config.yaml
hidden_size: 384
num_attention_heads: 6
num_key_value_heads: 6
head_dim: 64
intermediate_size: 768
norm: "rmsnorm"
parallel_block: false
init_std_up: 0.0633
init_std_down: 0.0
init_mimetic: 0.7
warmup_steps: 279
decay_shape: "linear"
doc_mask: true
train_tokens: 503200000
MLP neurons of a small language model. Each row is named by its layer, matrix (gate and up: input weights) and neuron, and shows model dimensions 80-335. Each number is 128 + 24 x the weight over its row's rms, rounded and kept within 0 to 255. Numbers have three digits each. A neuron's up and down rows have the sign that makes its largest values positive.
After each neuron's rows, "fires after" lists the tokens most often just before its 100 highest values on Wikipedia text that the model never trained on; "fires in" lists the words (lower case) most often at its 100 highest values on Wikipedia text that the model never trained on. A number after a token or word is its count.

L8.gate201:119166114121115113140146160186126115156145159079123112140111167093126171123119151117112135110132100135077178118149133132152133152144110125130113125126119129110105156061168150141075117168088127127138120164104128119121114097117146110153115187165145139104070126128091167171125113151125144135121104104148143134157151116129128114108117144133095110098126126146150142050095141130161120094119101131123111146149135124133115191128148119181149134130150104170131127118119135092133113092142154144129114092096151144131098095133112169125143118148108117153090113096156111112153146152100159118103176125101125133179156080116150098132126098127162101085131128095097124173094097080120129051120099127142130091152172130110116147157172156118145131142157134141103091123151102156097142115101158
L8.up201:158143121137150149134095136122093125160118112162085127146091130124077125181082110127136098145129111108101134123128114156152138138119112074152136121092109121154145157125093107121142122149153117169160141143136073107144129147140121159150146110087119130139120107096161094088128113156122103159120157166132075111132115105127104120094107155145149144112145127095121136095090177159204122155113103082080110110121156119082157120119129092149130117096118125177131125097116118155137077145168154088087136140117134137112151143127123136111085122118136057147117151122154156107169156139140110155099151128097131082102119142117122140132103155143163107162103139087105109127108100111095116138124096141092111142117081172134117133096100134107103128109157163121097094154122131148130108138086146
fires after: " " 65, "1" 16, "2" 6
fires in: "30" 16, "3" 11, "31" 11, "13" 9, "34" 5, "23" 4

L3.gate195:099126139129159072159086128112144157138146135114143116145158150120141152120140098085162122118150158121145139134140116110156124148155136065111113112142111091146165183168136107135133101141129135139134095167122107121166132120112141102137090118112147122146091095123100140093109155180154148141120177113107123091141094111094153138118148111174144153156094150152134106107149176150123158104154150116134108124140147112115127157133128147113139137112165175140109080101144098151155169141165104124122123131120160120151140134122111108151108117104130124081121102100140124091132142123149144133099140144139158122102121131128099137109131082120135090148156151155073103099150103105103134113109143112125183081147111151159133119139159125143077155134168108131152125143089144137132170159185109
L3.up195:111156118154136101074130126142112144179128084084132111098088115086130105128102108108096132108128112141121125151137152136159144124149139153149162158104133161156139139144117134115119169132110123167157126156123141136111133169106154111112128120130114156125083137164127103131125094159130138136172088152158091129152115153108127160098110100122098148147147116125165093102173077110153161100103113139166113098142112120158102119114153142135109123103170140094119149118182126116126081109098120122134156113172104132114085111127138127136136146141106157100116150138123156122098144125113125146142145113162099146131125118177117175116129095127093135121084125124140140135107141108156104135110135164129143154156148096106165124138107138128132170092096128088123142156123098107163128167108108
fires after: "," 21, "\n" 21, "'" 19, " and" 6, " \"" 5
fires in: "the" 54, "s" 19, "her" 14, "its" 5

L6.gate690:064120153145110102136121100115195163110103154164117156115108164150139126165167125108136161121110132146101163127163148133109169110151131122190140144161101122142115160124113132152129134101069146141134139143129136126102115128121108111147080150133190154137097149148089122137069161121088139135116127114127112112114129117156122130112154172107160126091137090128132117161104130098077102114103119114140099135159104181146126155158121160150152095118111108137107161176147151102096108132098085154151121115099147096127170136130152099118124145121109140091134106106087095124135135136086149069100127122133145130114074087101139109084147143106115124132141123137118141130134121102101117119155141113121130131087111134102127184102151149122135145138190136118117145113089140167113171097134132
L6.up690:103105126120116155120112149110149159104099162132123137123122101153126121161130095179103152143178122118101118109117147118128125125149093106153117093120105126164141150128146143159131120103129113116162154135126142161098125085151103118148084170114118141140095152145124141114097139202150150130078097102098093127131152133177163109108172155082125118120145131132107103112150114107132149139152147129115139102103172128168105155165148126129160100093161123115103140163113131151146142115106117109133085094148139104129175137142145118105081115143106097109113160151096121103130155144133118082150148143123095093106119136126150133132166102115141155108140137103176141160150113105142095111136139124173139157062042130097105126100100102103109153070151152120157126110149114129150188123127081
fires after: " " 57, "1" 7, "|" 7, "0" 6, "°" 6, "\n" 4
fires in: "1" 29, "2" 10, "11" 7, "year" 7

L3.gate597:134137111138147104090100088103129137156096110133108138143108127083149102146135151113131145096132133148135121173150143170122171138159145102089119109103121153151149169137138130116133136142102126131166156133208152103139121120155119114144128138112152092159124143122144072086154131129154132155103137129111130130126119157115130140137146081122113114123154139129137108156096145122115134114138096143104095134177096142107137131146146170145116137139117127130117162138098120113161132161182112141101126098104146167144158128100111116106090113133160097128120118109121065120134138163160099150112098207138083137120109128122156148170114100101108104126129095143143099123131096132161101160095165101115100150125132135148144099132116155115189150129157121108141124165120088151090107132155149
L3.up597:133124133171131113176152144102136139140132082109103117128080127141110093099109163127148145127126168117106128140156152115134121064165112132144171108130139140088150115149128090144121130152093132130134133113136094125111141148165097142128134106141093063122102168087153116139101117113084103158094162145166125126110144137147087130126113112135162084145125121136137156140096141108151115177167117138139099158130108115109125148120152187090117132121140140127116148117118117157150131092174068099167156138099120129117120093137165128117157150094163117145111128112106094088139148093118143131134091135156130144117155096116131148106098095121153106145155124145113136145120150106088127168114138105113136131112115130168101160136078107120091114158102119123106143151129108107110114119135118
fires after: "\n" 19, " Dur" 11, "ing" 10, " In" 7, "Dur" 6
fires in: "a" 47, "during" 16, "the" 5, "his" 4

L3.gate464:150118128117155126130068135109113117131130143133107167102105132119158122097162165139149100073132138161142099115111150129107158142176146101163154084186131140147140086149145160076115107143157121098114137129154177138149166151141088138110122082106120094155100143139103112127119179120153145111168116136124142118127111139158099110094169098155098150133097174151107116146117152104138152140137137153111118120121151143112110161137136141115177127112154133118119102144114111093115169134162150101119132172130153118129103144109135106119161114093169145128135148095098077129122125140145176102133094100166089136113158119142094151093109154141162131109146069124117108130115167136140114105127078110162157096110160096121167154140101125098188100141126134129107101117098160115110144138154142
L3.up464:100106117123119167138085130088125104158130137110164139129159111106151115143180120155144099159125129168129113156137167078084142149186173095158119168107125117127126146141156142112131087136087164154151127099134182092105140125123093131085136105108171079134101140160125165101101092095145145099122112161138126141184121144103155178140186103153125156129110150119076161138115144139151120142170082135104096107151134139157106117181182159097139128126113093133154116155159122111124146130101151104119129126116142179139112126123093150113163124112133097133123110119145133101152137128185162082164114093124090141108096134124075111143114130126082139104135110135112145141153109070087110126131120113125126164147147121116107102177119159168157121151145146101137129112117117136113120140120147
fires after: "," 62, " \"" 12, " (" 7, ")," 4
fires in: "a" 74, "an" 14

L7.gate394:144128145124110126136109145133137138104154117098104180111156145133108178118149099139121149147134139163106082106088114111124157150136091112148089144150148182113157149099126115106141170149108113150147094142141143107112105141150129119166143129111094147145127138135134074141086160124151144095144142122185149145158087137140110083145138157128149075133153132145136139132141110140134154128134137130086105109157119151181169132128094098143104175124085139113125146143104109169106149092090143159160127134144101100111101148109150090146179118136151109150157146083156118110140123175117154149149161091148130113103133134084133127107079133128120165117133154101115144161149084138098163153121121135105138143127105118109117135193141169119115135095113136121118125162117091158123124116131088
L7.up394:133136123161115098165149093127117156161122127141143137105098139141164071117115122110204102117141148147127132175142152122144124133146111109111160102136109103143158135159140085119159129117112164128103116123130092097123114130123163121152089126167143168119116140106094123096160149100113124180171099140134141088162163163115108137127127129112116175129102178153162111135128105114170065135138102110151133126140098111115133120147119160147114151138148120171125178112152104155130109158144137130075108096147152121135097106097152128117157107107150097102119094120097143154092109100160146138107123103111156147147136147125165092152127094095099120123099126078179161093134114158129147097132127130145197110094153139132119119085091124139101085169116097105124141137127117162162150136122116
fires after: "1" 22, "." 19, "," 17, " that" 7, " but" 4
fires in: "it" 64

L6.gate219:169112114118113100087087130085130131150101147097133095115188116081108105100110139089090109142145098095120123116112096123139137149133137121146108158147169108157129106102127123091137098156110142172124108127148144138091156089111114088143117133158185155114088125132112121145104130121119149120124141168135127080130125156139120111096107147143107152176096144103146118160120150119139141169066132124179117120122091128146134138084118085133156096156144126154120053151113140144114092099081132133152124107135135154140134129175119116182117169136144151079087101112134141152148156116111126136107129089117102135096142125149138137150142145135153131109104099155120103075139160132101115097110135098135135098105117081124123102101141138131164122122114093179177117117140142115112132122102165
L6.up219:134162138153139115082109095181136158077130135176165137114115129121117122102171144093108129129135095129122139162120122144113114146101162143128138107118128151112118154126106155101138170155165159137134097143153150154127106079084109115127104085112112114129146083112141109183139112147091147124109120113122178119100166132111131107154113142085090131125083148100164146104123105125087096185118157120166106151155158102155132110089101171123146164145116111135155149100105099147121129121131130107116138112113141173097115110158143110151166131151138144126103154068130127113126137169146177125109169149159104144171113154135111117126147089112136143107094095170091141149120111104118150104163134108171143134088137117109121151133112180117105136107135116141168112146126172157156091139131133
fires after: " " 30, "–" 25, "-" 18, ":" 11, " (" 5
fires in: "1" 25, "2" 14, "3" 14, "0" 12

L6.gate28:110156113115130106103107125147145126113143178111119145117112155140098162149171128117127191149119129163104148134115127110130157171082126136113086128160079139158107081125107104085114104148110120097129103146105151128177177137110143116165134106169135104124131108079106088148115112155129142111129154108138136108119087132094112092181088097140149149091145147106112130116105184155133131149106095143101142060105117145128123167097097107128144161101114096134131126124129149127161188156134107092142111089107104111159107120123093127129104124167134120091138131152158123163101122114114143124114149127111172143088157123128146155144089143146139114123117154150161163146119126134123129139111107120140159131113134134145138188149136118087098124149159108155108098175180148127155147174164157
L6.up28:101142112119162107131118111158105143158123135143130136137166139154142156088101138097162137096124140109139102165080109119088134114119151118114126115113140142105094136117158104082137135121099115138107121159092154140134117095089099135119118104167108126181080116171147111120138138152150139112062116116133153148144121103096131131114117136076098102103110135132138116162146132120149148076126155145166143129150142147151108134129119125119102144128076146124135141158123144100144174126177141138103121088103130074148104105146102130089121150141165160140115113153148125147133104092118144125135103129107099121076149094112101077099147142134113106112152101133076140108132133085154178120126090152116111087109167098107121132096176097114132068145154137141143157143131100113125124166100161
fires after: " In" 20, "6" 12, "9" 10, "2" 9, "In" 8, "8" 6
fires in: "march" 12, "april" 10, "indonesia" 9, "january" 8, "december" 8, "may" 8

L3.gate124:152112141132171112148148167145168131155114120122111154132122122097125128112124138146173120150142082122118152119139129118098121099158117120152182141174140123152105125155182075125142096103112136135150094162151142138112132102106112097125153110118117119136132132092172131186148174158114166063156149126147107054112145173113142119106138149175097128133114117181148137137090125130153092117160146120156141158117131156153138114151126114151128128074130161078178148115117182116135116145097121120144145137150144114137105155150129145104091099147121136101123116116111104121160100156087137141127104141139140137138137076133143110113120124091127098100106078118079104133128133135162138153157095112127122100083103128149136148121156151153151134113146112156134105127117142145128146114144181
L3.up124:116079154104159085178113107118143132122113157136124123180139084086145157126163089160146100113141112139152148121147107110193131129094120124134151128151116151117077124141139068155143109108124183124149156114124139110127167123128113131133146137133106096146131092143146124124143138097137111110149112102139153084152170128165142103157123131162100071116106141100091131147163148173146113133146133115131118128138113135125126096101091146149128158113111194125159103121114136134186082169087137144091127170142112095087109141137156145154120113141136138114162170100148117127138129116100148125143126107141153149141157133115126117127085144125129101130107099147114123158127066130099106098099144140165124128116134132136134171156157173150137153136122133137106093092133125090126094140139172
fires after: ":" 31, "0" 24, "3" 18, "1" 11, "5" 6
fires in: "00" 38, "30" 14, "10" 5, "07" 4

L8.gate561:126153169104114153152110139113148129098124140109126172123108119133129159128140107139171149154110139135097159113095148155147111128131162126144118140128126100122141131159111164141132133152144129089112121112124085109140127088111116086120138107156151157132112144129159152145125120124120128113142183145087111092136141132117116186138183135099172160120125158134116110111121138179127105157124129112121129123139126139161151102117097148108157107097131112156104133085128103098113097133120124109127098062138103097139109164176141119120096116109107094113125158130137160092108167131126106146121168163110132152126084105150115171135090120153120138095176117111122184126142146082093147152172141123146100097127133086107121125075128115108098090164146060118137106145148140145152106148160146
L8.up561:118162106144149129104107141146118116121143129130119098120133100124158135131135098142101159115135128098150080158135122145112142139151107136163139124104137173117104135083111112129117126125164087095104124119131113135127144144144077142133142160135092119123116103113143123107065126176115167155111139080140117160125113150136171117086110162139124109103134127118155139123111096096103159111092152117170109116089094110162096129146131128113153105163094129124152139113128099097160132090127142153165127123098141120117112128098128077150144129138151128156119139120153065095143162190191133164160145112120087152115119112177119101139154137134166129123149140142133113119155116094095119122090131159126110175165143118095128104112159098151149149128110169095105158163124160160118111144122147
fires after: " " 37, "1" 32, "\n" 13, "4" 7
fires in: "3" 13, "2" 11, "5" 7, "13" 7, "14" 7, "4" 7

L6.gate97:096117131127131078152143141113134136164140107158155127166161101123071104111131105116149170098141112149139121153115131124094140172098112116126114152115138112083109139119165141106094155159125126129148116146099143102154160110090129105149133138102130129071153143093098115143096148177088118118123121145102161132110112117122146096153108087154155148149110103106118137107140094118136109148203114097132131143129165123141123107125095104129123143122143135139103129155130175103128169164142151138139151065141115146131152138123123149083115172102087142127146100145104155080144117102113148123143134116143114126125128140102165122165132115165159129119145146151085134105145119126172107143152068105192115129116148101127096127155125153101108088145128135079113181110101168101113110095164115
L6.up97:170096144119091107143134164122112122111139140174143149140117165097138186101125099137125136118131141154120131134109148176133139145108127107098183153122114123108063164079120123124160160124121126136093162117159126134098155134140124148116118120164140102164147138154126151114111117140109136118134132091114153149145141146121132165134103070107118114135162099127111171086132102118087118134136134176154078155126122136196084105107121114137105080117076083169155137128095162139151135136172124098109146105118136117137127128159165117144141109138171131152113103148135144133166149150156112145177153086121143149129117125107109136105168128119130105131145155107145183128164140079158094181109109111125104088147111131130137108147127120126153123118108138101161116134081161155126140098166142
fires after: "0" 52, " " 11, "-" 4
fires in: "2022" 17, "2023" 12, "2021" 11, "2025" 6, "2024" 4, "2020" 4

L3.gate454:123137115117108092130153134160161079124158136140122122155121095130130152131134101143157115132150107164092135112137128122104126146124093129113132098099105134124147101133133132123144128096092163106054142146126147158108145130151154112172097126104148070117086069125082115160141157152122122128101147184092109126112126137109162138110127111150168106121132136153129151110150144083172124146100127090145127117139124120147133119115077174128098100099136121101156144146116083148110148118119118163126174102112105120109133114091163127186099112163114137103115117127154119133157105130121158157126106186124122146143101079136126161126132134110150123112114066092120145117128104154126146105142087153146155125111116128164142119146159115141100074144089147109136131153153109102113089110156145
L3.up454:119092164115109133101130137144129140157101173085117144124127128155152073113142121169144136122141117099115131122140145118125156089129132103102139128168142151114160130178121135124119156131106142165146149092166148136130107149106156102132108103129123116121116111103147124132133071110121160108136069119114148121089093125102142102123121112097159166114124139115144105139165143103164128179147092106114147166132138107106180120131141148154127111095118105083108128112136150155082131060131148109119144099128113117136138131140075111110144130126114116088126106155119159113100139122123145127141167089120111127114174188127141112147091143139113122140118119119134166165137126163183158174168103114103130155073148116098121148128113103126104132120103172106193142152155147153153093189148125
fires after: "0" 90, "9" 8
fires in: "2020" 13, "2021" 10, "2022" 9, "2023" 8, "2025" 7, "2012" 7

L6.gate335:146100076131089103131125093125115126161157142141128139110132120101166159135100142110155151112160089091117110151152097118099125146141108163104179122160136151141137152093146135116107138121083143116146123186133095122152095129156170090140149074124150117137172112086125118105124108120152147160128152115122134134126167090140127089114118104083097135149138115116177139094111170152093100138088134124112099107146139110105173107128133152101167097091171098105150120141164128137155161102165127093117182116096111126135139153127147118112144104139116095077101173091097127136129123161131143092100140137124161129114155114095107160125095150111176152157128159101115112132093106095145102122122156097123149089169178137164130132131159105126147137112154123103140083126144102105170134154103140
L6.up335:185125100139143135128176136147114099124087100121139090089163097122165123080091119109172128102143122105113146119088117174100096165149133127139138156156136119087153108155105151160089163150134138138129098167107111129186139123105116126107105087092143085155125130107091164139132111090137146164144140141099126136087103113120136160113125124139141127133165162155099094136129136120138139126120137110146088111101150150105141145112150164121118126131148130078161096111129123111154111143149144125110154134146118131125153141172105137097085133124126108141133096114141141103111136166093149100147106109107160121112145173129139129097144119075115131134144179127069087112118119137115116161160136133186096127143098120122129100099162155148129130127103105114125116092082152157131134172148117
fires after: " was" 22, " is" 16, "," 14, " as" 8, " became" 5
fires in: "the" 87

L7.gate320:106131164113130111141144145109126117174123124051165148101160133183159082130107107097136125116108088139130110099179105151145180152089108147125181146131112125095125142142152100125127130102119111140096091108122140150082141107141127129145119128163142114101161114132138109159149121168154135142115129144136134157142135165152162167154152139151159086118133094125190127108122084174166139118085125132182079120112157110080160159101115118155130154097169133106154157132125111121115142124133135157159141109159113129158125109125105094141144140143141092123122120073182122080165099143127098139118111134150146156131118095106168155141095142123125109138146144101134110123144127150137064123133109150081162136109126147116140131081118150117148143103170128127105144134116102107159126175125156
L7.up320:117120112115143080108133121130139121129140133169127136073155113110133086111122092097154090157106095100131111161132109146121110154113142106142187116130159155072127116135133124115110146089079103124094111139110128123136140153142080147105105115074112134114126098160131090150120119123093118130168094130154128091112104128088098143149144120156127134193110151148109137128112142154132098167087131125160116078094122155143128124134103126114106125102133107090123124145166107114139126150141116139108141090095066149133184102119145144137148096152072088105125159132116133159087151132132156129138101144130092152146111156155133163149184099163105134118133125159140110129175193152135142094129157108107147125147090144113075089124118106142127146131168175125130141122126137095113111143125116
fires after: " of" 25, " one" 21, "9" 10, " among" 5, "0" 5, "'" 4
fires in: "the" 32, "of" 22, "among" 6, "s" 5, "his" 4

L3.gate9:111154133186128121126144161134182122173137113102145132105124156092124130153140117111130117174159136166140121109105160080109148150099121170147133115113127161129150146140143105130104160155099161169120175171129116130146141138098171105134086148120122127124137119108105130108146148173120125158155116144108128117122099168165124145107150130099097140077123117122157149113093153094118152131083098146148103134153128148165165156175136166125106099119152142141081140116161132138105132090163129191109166121105149169112127145123144104137122144147121153115090117085145122123115119104090143170094122172142155168106167149175106140150164128140098119158129137165116090137140156116099135133124093102152066119172179162137143118145129163135151101136150128110118112135132120094116134119118176
L3.up9:074143126112099106125127149104130118159133123153144117098149100127093111108108106139096102154109119118094112109129148100137128128177137146106098148104121149145106173128119109099098151088095094133148110164196133096138118148142141135090093152112144137110151137125083127119151094137147144112093123155101127070128119146155081146121131087088136121119126126109126159139117105090093140136137149164115109114152109097139131159139136159121131137158152111142139102156141077102122134134143145173128127104105125129136149105158143122159178100142123106139094112128098119115126150075082090121092080109118099145102150151084093134140110148128082097143135154147112079122109195113112094111111113160120110145158113138140118163119141122119094068139162140128128139130148105076131140161127117
fires after: " at" 35, " was" 15, " became" 8
fires in: "the" 60, "a" 26

L3.gate691:092123105115119126136072150139134096131097113136103110089122151092148147109172113131143150125160111111089102084158149099136142105149104173135109122128144156123182112106143148127169109115079136061118162119092114092121130112107110091147137102148106154096131117121142100165148091143125122102158151123143096154109096151123158093102149131097139078090105109154135167166110110156125067121106174169104146137144093107094100136109164120110138108092123140125118122136114090107107121180136111088181147093140068124156112130103139125128135143144122094113089100155131116148104139089139135150140113135169131164171116108103120123159094117138140113134138141099137156117094107143148117124108126148116157113136122145089113087125101148153102096145079114077125109154157106122095106158118136
L3.up691:149103137118122090123097129151141154121159130166133135132164118094121164125151183143111115122098149111131154184152109154154147114126130144120164106153124148097106122115118105098160161105107145111135115136142166083141128139159141110155129160099137090085153122110136129109112118151125148143127102139149139137118116155108126142122131123162100130121096151120145107100164161145123105107140093073125086140082158138131164131134147111156112146120109143146127106135090156162102131110125120151120136127134173150175103148156146153135121129142136113153129120144136090175139153167116148134152152121117152152152109144159149154135107124108111147122114148106062088174167154158132123106108141125162160180170155160123115098146073116152131132084138129171118131143136155182128134155132121
fires after: "0" 95
fires in: "2022" 26, "2023" 21, "2021" 14, "2024" 12, "2025" 12, "2020" 7

L7.gate433:142108143081072116169108116096103177092119089106103112141093124125113124137137176113142098137102168149136156137119127145127117120106101152138082128125110153162093095118164131089169185153121140145126114151165099162109121098154125119147140137168118144123137122115131098161164080120121098092129129163106138104127111124123125140113150107161145130113139151079130117113141167131151148137091147137162157150148131137156128145116124127138189097131152157156097107136084146143120159149150129125098109132144121093153104147139096131135107137114091175118115140172142105118080112138105166130134156085185129078142136070116138165132136123147135119135141102134117134106136139144128149159179125158120154125109134113150163096157108131119109105117166118135165115169105086088109166090154154
L7.up433:156148144182134115139124146153095097111114148147130126136123118100115117077162104133149139132160110138125117116161080114123142136151118163116153131104169136098113149104130125115105091134133177162117132119090190144134111088127112140145104172153168134149107107120146161130138104154086131167123128114120130140115087141111110129154102088139143134160113096133152111127134091129138126115122122096142130082093137106113138114094138141119113102152154087121162131115141154111128133148117134110115128087103124156105109127100122113118171141118112160104126118139138096152145101127125124131095162157121120146150102185145115168155124108130145119110134098129100125123131130136166101151087150124116105149105154159087150137153155159143160111104150168113192126133148133143126126145089154
fires after: " " 48, "–" 14, "," 9, "0" 9, " (" 5, " la" 4
fires in: "0" 30, "000" 13, "2" 11

L3.gate300:097086108101161099118088117122124116142079121151114166160120117126112140153152129139116118123125118126090132164155134112124138070149120130140123119131139153133123142112097131123146173128120116144102128125105104141116166085180128096086140085109120116146126096165128136143132113163131150136167119145096151078112070164081095140142102144166189118142067135158170137164133104155136123135096110136082117152120158146100093139129145165126160100075093118156110106142150108162126151129143154114125202121137148101131142129169170123157132145104122133118147145141143081105132123162141127142086155160146105120194108080165177115112155136145128111103120145151107149107109134103106119121146136096111109095128113096132113111171080101135124128131128150142137126122093166153148105119151136
L3.up300:092109117093135105153130125165134124106133159134102088149081166125127116098155156139149132084144110122096058121115147106124105148116084155109155160129113134117121118121165127090146148129142093109108129136151173095094092102146111132126066085145129094135131082089127129136107126102099115117156108121082163141106131157132144130102108101165146093131138134134123111106115164149118183139103152142129160141090144108109138103128095138112133070117107161120100119148112103172139154114113087164107126100158148078105162139136132102096086142113122088131111138104086123090100126118136088180142091126112152145154118137182122105130148106104100107104103143117162112159140112116130121139128085148133137109104136124158112167108115151104091099126074147145147096135141115121133106128158134
fires after: "0" 69, " decided" 4
fires in: "to" 22, "2018" 11, "2023" 7, "2022" 6, "2021" 6

L6.gate23:142098152180106123108123177108095122099174151155164121094096149142133084106125119107131150118150132136117150141162120177093125158102133131165121109076121103117127143093110142133157139142169131125088127134085126157111126153131165101145127157170124119161161133097161114096142144124168076109128140160141182111099130116121149140140207130155136118106172117105153182152128134160108169124116118114131142112119101161140132095098110120130108167095136170096124174089108130104141120104129148135115140144198134136138112137142126104159104117100083126089158141118136116135134104164140132133136168125138127112102088096129166142148155128162167129113116108082119115110135109113101134108104144103133117114158151135140158134120132122138093113111170115164096090163126084097114142094133153
L6.up23:146124102124137176105133101120145154148128085161131152185100099140126124154113147110114113093087150124098165103125155145094161151141161126143100113092106107161124112119133161142168135100125098110140163136143116161122163156111143131139086125145167115130117157109114158129120147115132115103126111118145132125120127098145130085053109112061167121133105141125084150121146140119156149144108146125137154092116125155164130162135122093120125101167138119136119128092142104140106093117100153150130165135120107103148156132149105150107102152132143176126118127162092076176135131129174122111146126120111134131130137116080138151076103120118111133129141120137149124147122115123106099124145124175170113119122140176191139137097147143132125112112170096135149136158142148107089111146085122
fires after: " " 41, "|" 6, " (" 5, "–" 4, "0" 4
fires in: "0" 25, "ms" 18, "season" 7, "details" 4

L6.gate144:146128139128117118147126123137134106133084165137122146110116130112120155171104107115143101098172106109105118114172138128119169166151111138179177114127151099123092155120138169149127102126122167140111146134135126115141131165112082114126173152094112116071116118125155101148112125129162099103109163107154107149137102162090093095104120115148105158073135124117157140080072157101128134127127114135161153086104138151172115154154142129127094124147113125131108101130139118114132106151138152134120104066151079171124170097148121112153165085107076175146118123101089142164141144105137148082161131098159156115127142110152072154135122142095114112097185120129142140130130142126098142105153099087128094122074135136116125142121132118118159086111159130125160152103147147139148108156125143
L6.up144:108113125112159126153156129103114118089114148125144141070160162109115122117151137178140131115115120108130109101119167144139113104123149139132127135104108103078151127142129128163066135122142103135131117123131106100089116153144084110106080127113088132120087123113159123099119121121118102102096172092112152146122133119133098113161117154128101106138103105113096153138064129105189115109144086193177103134113121107156115095185119112152111122151127105123107138142108175100167114065132153135100105131116124126164110124106128103121156139107131153161113094125086141134118128161142139132106132139082135092107199095135104098183120092106139139104115098130135129141151085159096132115111079110130119139096125130113107125135128075153127119136102163164143109129105143165132129128115112
fires after: "1" 72, "2" 10, " " 7, ":" 5
fires in: "11" 30, "13" 15, "12" 9, "21" 5, "10" 4

L3.gate45:121137130125141137096122108102160107144092112135133124145122130170067134141184099127143142130120121119136144124165130164162128067149136154178096152165164156122116152094144124104164112177108144141097117142152161105125145119093081118127103137120129040104121126112111151142131111126072119133141139172136110110128103128097145123136120156109167150098141130109138087144095114111122135128141117131124156153160101130136121115149159156094140109125142154165171141111121080168121156143119146150150131093107079110148111108127149139127126124178131122103109149122134069133131093122139151125115174146120146144103122139120151129125130075166163081135141115154091156146086159149118194132133105145114086142130132146113162122149119152148114143123124066152140121104086138095175129117148122
L3.up45:183107154096121124130134085120157213114145136118136124101139116091141087164106109117123130135138127110112146099100132145126157120135163084135118092145116172130164099112140124074112150118096166133103151073176166101091118135154160137128166128150169080122124125118167092140133129138140093173126154137087116125107152175121161129089107131142131153140134107147134138151159131157126105103158119086093113112159175155120098112125122162113121128166112123113109163159125117118113104115130106117130128115079111111175129139135104137109124098120145161108154102078117140085126110122149163147120172121109128145114127144108120100149150087099117122155101091183132132114160083085204151104160094101133108143118108122150122128078111186135115144109108124143179129150124108106112157134119115
fires after: "0" 64, "," 13, "′" 7
fires in: "as" 26, "2023" 9, "2020" 8, "2022" 8, "2025" 5, "2014" 5

L3.gate259:133093086121119100158128109152130134115116123117108105137131109110132123120155138110149150153149159143077122155135143067114148175136129160110081143114090122125115123083138129118128149100113129106136113143125119116172113118114156120128177139123127087140121180138134104140146131170139105148139126104101096106123115096159107118126172126138098136070159127187085161119084155117152121133151104145109107133154152136112137149127162120152131133101191151140122175138134115099171131142124098159138155133177153126120110153127136114144153138116123158119131074102121084124105111182113113121105115105153159084145095101118122106148131091100138088112068152145162109066121110117126139174154123125166163110151182110169165140140170148089136106171120139133105098158114123156144145143114124
L3.up259:146130154158120082153110151136100134142086100101098097084091107139094136090099107127128105122149148079130128116125085160150117148123146122118151124140133109132091163131159109091160062146136107110150139125116141158123139116131126104127119129123123148119136165120185152111116104134098091137095077178120086105147164138161157068116102120114137093128120112122117166122115133135112152123148106136121128107118165103135150147128139113120092135118152147127119116143143160105143129138123141148123117157167148097166156123090125137143128122122114140174096123085091106151128088118082137108136180156179091137119134138140137137169108071112105098126126125118111128107132106155121173153125157109155115136142139139186163092163124131134102108068144115134132120155116097106149162162097133
fires after: ":" 32, "0" 20, "," 15, "9" 5, "." 4
fires in: "000" 32, "00" 15, "30" 12, "978" 4

L8.gate406:141159118131111146098119144171158109140157096120122136153137112155145077128139125169135125136130107167112144108136146144087141164080105149121108102122159128137145096098115122125167130110120168109099132133151099157122120135163119107119162138167127089096137103142113148114112183166144122081111113126129091151166128078113140130134140108132155116165146158130067123093150108161141117149090140146105126128135085149098103108124146111144183157122174123105188161135212147124164169093124159070084120138144090111173136092145106145137129162153110128111083119117121117109118144130166144128147128114133142136094139134141119114143084126125162152123138133120118123160116129135116160141148110131146122124130137098100126173106156128147130124138128109142112134145119185189165185134112160
L8.up406:106138116110178086156095107140140203117119124109089142159131152127140127090103153125105106154104130115145171131127125155150095126130138121139111137139140182153109120124132085095118131086137134139127158175106105144138145125096111123083149108128118149113165171138161151092156079087162116123162158155088140139108091099101106128146102148134120109105143120150155152108094137125121133155121140164125119148149157117113123100115110154162087126162163147162146126123174173150169132192139089137147121110126144124127072131150128119128133150121136149145130112157177147133108150104122145145125129089129102090089158136144174111139091107168135122124141144153107119147154166156135166119119122093101116093129155157134125136106157160134156142114156096196134129124119129131112132155158184
fires after: " on" 17, " in" 12, " the" 11, " In" 9, "On" 5, "In" 5
fires in: "march" 13, "february" 11, "december" 10, "january" 10, "april" 7, "november" 6